Weights of a small GPT-style language model, trained from scratch on English Wikipedia: 4.37M parameters, 113M tokens.
MLP neurons of a small language model. Each row is named by its layer, matrix (up: input weights) and neuron, and shows model dimensions 16-143. Each number is 50 + 12 x the weight over its row's rms, rounded and kept within 0 to 99.
Before each neuron's rows, "fires after" lists the tokens most often just before its 100 highest values on Wikipedia text that the model never trained on.

fires after: "am", " cl", "im", "um", " l", " Cl"
L4.up50:59 32 45 61 44 62 49 54 24 46 62 45 33 40 35 55 34 48 45 57 48 57 36 48 42 53 72 67 51 70 35 79 38 44 49 67 51 49 60 34 54 47 47 88 38 43 68 33 31 49 45 43 26 55 48 37 48 56 67 52 50 42 56 31 30 31 39 53 39 39 38 46 69 40 59 55 65 35 38 61 50 40 61 46 35 55 53 46 57 59 44 54 63 70 45 35 68 46 62 40 67 60 54 38 55 34 29 64 33 63 52 63 37 41 47 45 46 53 52 47 53 31 34 67 50 39 60 39

fires after: " con", " cont", " ad", "d", " im", " en"
L4.up177:54 58 49 43 55 65 78 50 42 38 49 47 60 42 20 26 67 29 51 44 58 46 39 49 27 47 54 44 39 42 55 31 62 41 54 46 43 62 74 61 52 43 37 76 33 50 34 57 51 61 58 44 64 58 48 53 45 45 37 75 43 35 45 40 47 61 53 47 57 50 57 49 45 21 54 57 52 36 41 28 48 27 50 50 64 36 46 58 06 46 46 56 66 51 65 64 53 50 69 48 43 56 36 74 66 58 54 42 58 68 50 66 33 56 64 51 50 73 34 41 50 42 73 40 58 64 47 43

fires after: "al", "m", " an", "e", " h"
L4.up583:60 60 53 66 27 56 37 58 66 51 43 67 26 43 49 54 46 43 45 41 40 54 43 49 31 55 62 33 42 36 35 59 28 49 41 40 48 69 61 67 57 49 35 42 40 30 58 24 71 46 52 55 44 62 50 41 41 42 54 44 52 62 53 48 38 27 35 64 50 38 65 62 66 35 51 49 48 44 44 67 54 47 42 67 47 43 42 36 67 63 43 55 54 39 38 35 57 34 36 45 68 54 44 60 63 60 63 38 60 43 40 40 56 49 40 50 46 86 62 60 71 30 35 42 66 29 54 46

fires after: "m", "p", "h", " im", "am"
L4.up645:70 42 76 75 54 56 62 55 61 45 67 36 25 52 55 51 65 55 53 24 51 53 71 38 50 26 50 29 64 51 56 56 42 48 34 54 58 44 57 57 56 47 42 57 44 50 78 30 47 57 82 56 28 49 45 59 45 49 53 67 62 61 40 44 38 70 55 54 48 62 57 69 62 49 44 22 71 30 56 58 52 36 45 39 58 51 42 34 56 64 53 34 65 75 43 43 48 54 49 61 54 28 41 43 41 60 57 60 48 45 54 54 53 49 29 41 34 55 71 36 34 44 51 43 57 46 54 58

fires after: "ac", " dis", " b", "t", "igh", "ur"
L4.up372:75 44 53 64 62 60 58 47 71 79 40 59 42 40 53 61 42 41 55 72 48 68 64 53 43 17 25 41 69 56 37 48 82 34 41 56 51 52 55 43 50 38 56 51 76 54 58 48 59 44 61 56 54 47 42 51 36 58 40 57 75 65 30 60 23 52 50 36 41 46 26 36 43 75 74 54 55 52 51 41 36 47 58 43 42 76 70 34 58 61 65 44 47 55 37 51 58 60 66 15 54 67 52 50 36 50 55 66 64 40 64 39 73 44 40 62 48 59 60 64 37 42 37 31 64 43 43 52

fires after: " L", " B", " l", "eb", " Sp"
L4.up588:58 23 79 66 47 49 62 56 37 54 45 44 45 49 16 29 41 45 44 52 38 48 63 76 69 47 50 44 59 52 26 51 51 32 45 37 51 45 50 59 69 67 50 60 34 50 46 30 41 40 55 71 38 38 39 29 66 45 49 52 34 64 56 48 46 32 61 58 67 28 44 39 34 68 47 35 37 46 47 59 60 70 40 55 36 43 53 43 59 69 36 23 42 34 51 35 47 47 32 51 60 48 55 58 44 62 49 51 45 60 49 50 38 56 58 40 45 33 67 59 53 43 59 37 44 51 36 74

fires after: " cl", " l", " a", " m", " Cl", "oot"
L2.up43:59 37 68 52 36 48 48 73 60 56 38 46 43 64 38 36 44 55 44 46 49 59 62 66 47 60 51 40 50 36 70 48 34 50 44 40 44 59 39 55 48 62 40 31 38 40 69 52 53 45 63 71 39 53 45 28 44 46 58 76 45 64 29 27 33 53 59 40 51 81 45 40 55 55 61 55 58 31 31 36 46 54 50 67 30 38 53 51 41 40 33 52 48 67 39 39 62 31 47 32 40 65 53 74 68 75 38 43 34 54 56 51 55 33 41 57 51 58 29 41 29 52 30 35 52 50 78 57

fires after: " b", " 202", "ab", "f", "l", "ent"
L4.up617:29 49 59 34 73 47 42 57 69 59 58 31 62 66 42 55 70 57 55 51 44 38 39 52 52 67 43 41 28 70 46 67 55 47 62 35 58 51 55 62 53 58 36 39 58 45 36 55 50 54 48 68 46 46 31 54 23 45 58 50 48 35 44 53 67 69 63 56 50 58 49 24 25 55 66 32 61 36 46 58 42 39 42 38 53 62 47 52 44 38 47 42 43 42 25 51 53 25 39 59 39 42 50 64 43 50 57 51 45 27 52 43 45 60 64 62 46 42 85 61 59 35 46 43 43 56 35 50

fires after: " M", "ov", " m", "M", "o", "a"
L4.up291:33 58 53 38 67 33 43 60 52 43 47 45 66 53 39 33 60 46 60 77 44 61 49 36 52 46 56 49 39 44 60 60 39 51 67 43 60 47 56 54 61 57 67 55 27 46 62 84 50 44 53 50 62 40 57 78 48 51 51 50 47 59 71 34 57 63 50 26 30 43 48 51 41 57 56 63 54 60 61 52 32 60 45 75 65 80 46 73 66 50 42 62 14 76 62 48 39 50 68 36 41 59 65 50 68 54 66 51 49 38 61 69 41 50 53 48 66 42 38 41 49 54 49 62 50 48 43 60

fires after: " off", "et", " serv", " ind", "ed"
L4.up56:23 61 60 65 83 77 29 43 49 61 34 31 43 48 48 59 36 53 48 45 53 33 55 45 41 33 43 69 50 63 35 37 41 34 46 48 54 49 44 52 53 56 21 61 43 39 58 59 59 67 51 22 47 38 45 50 29 77 38 53 41 59 50 73 69 37 60 45 45 75 44 55 23 61 43 62 49 45 56 56 82 66 34 54 43 51 32 57 63 56 72 59 55 43 41 52 36 45 62 40 38 47 54 61 58 56 57 43 28 38 23 63 67 53 57 29 57 34 66 52 28 41 55 28 45 47 38 36

fires after: "eb", "s", "ord", "ak", " he"
L2.up182:33 59 55 61 60 48 65 59 55 71 72 55 69 64 43 61 39 45 33 66 41 40 54 39 40 40 62 45 59 46 38 40 56 55 52 52 67 54 56 74 43 74 54 57 45 55 38 27 69 43 51 50 34 62 31 33 29 78 44 52 54 49 67 43 32 60 53 44 30 33 46 51 52 49 67 37 33 16 68 62 50 60 41 45 60 57 38 49 46 41 49 30 50 43 64 45 55 42 42 62 66 47 61 57 62 47 57 41 61 46 65 38 43 46 48 46 67 44 69 59 46 38 58 44 58 46 61 36

fires after: " comp", " f", " ar", " col", "r", " bec"
L4.up122:28 88 47 47 73 36 42 51 57 64 49 35 53 64 37 44 61 44 46 41 17 50 55 51 72 33 44 53 33 40 38 40 55 60 51 41 41 43 57 46 52 57 66 61 52 51 48 43 64 60 79 36 55 66 55 48 36 72 57 43 47 52 72 56 37 31 64 27 59 50 57 59 56 42 51 40 48 51 43 51 35 48 53 47 45 65 43 46 43 35 25 44 66 49 67 52 55 48 69 60 51 55 42 28 38 61 33 61 52 23 47 45 50 23 36 44 34 52 42 35 56 47 46 61 46 53 51 58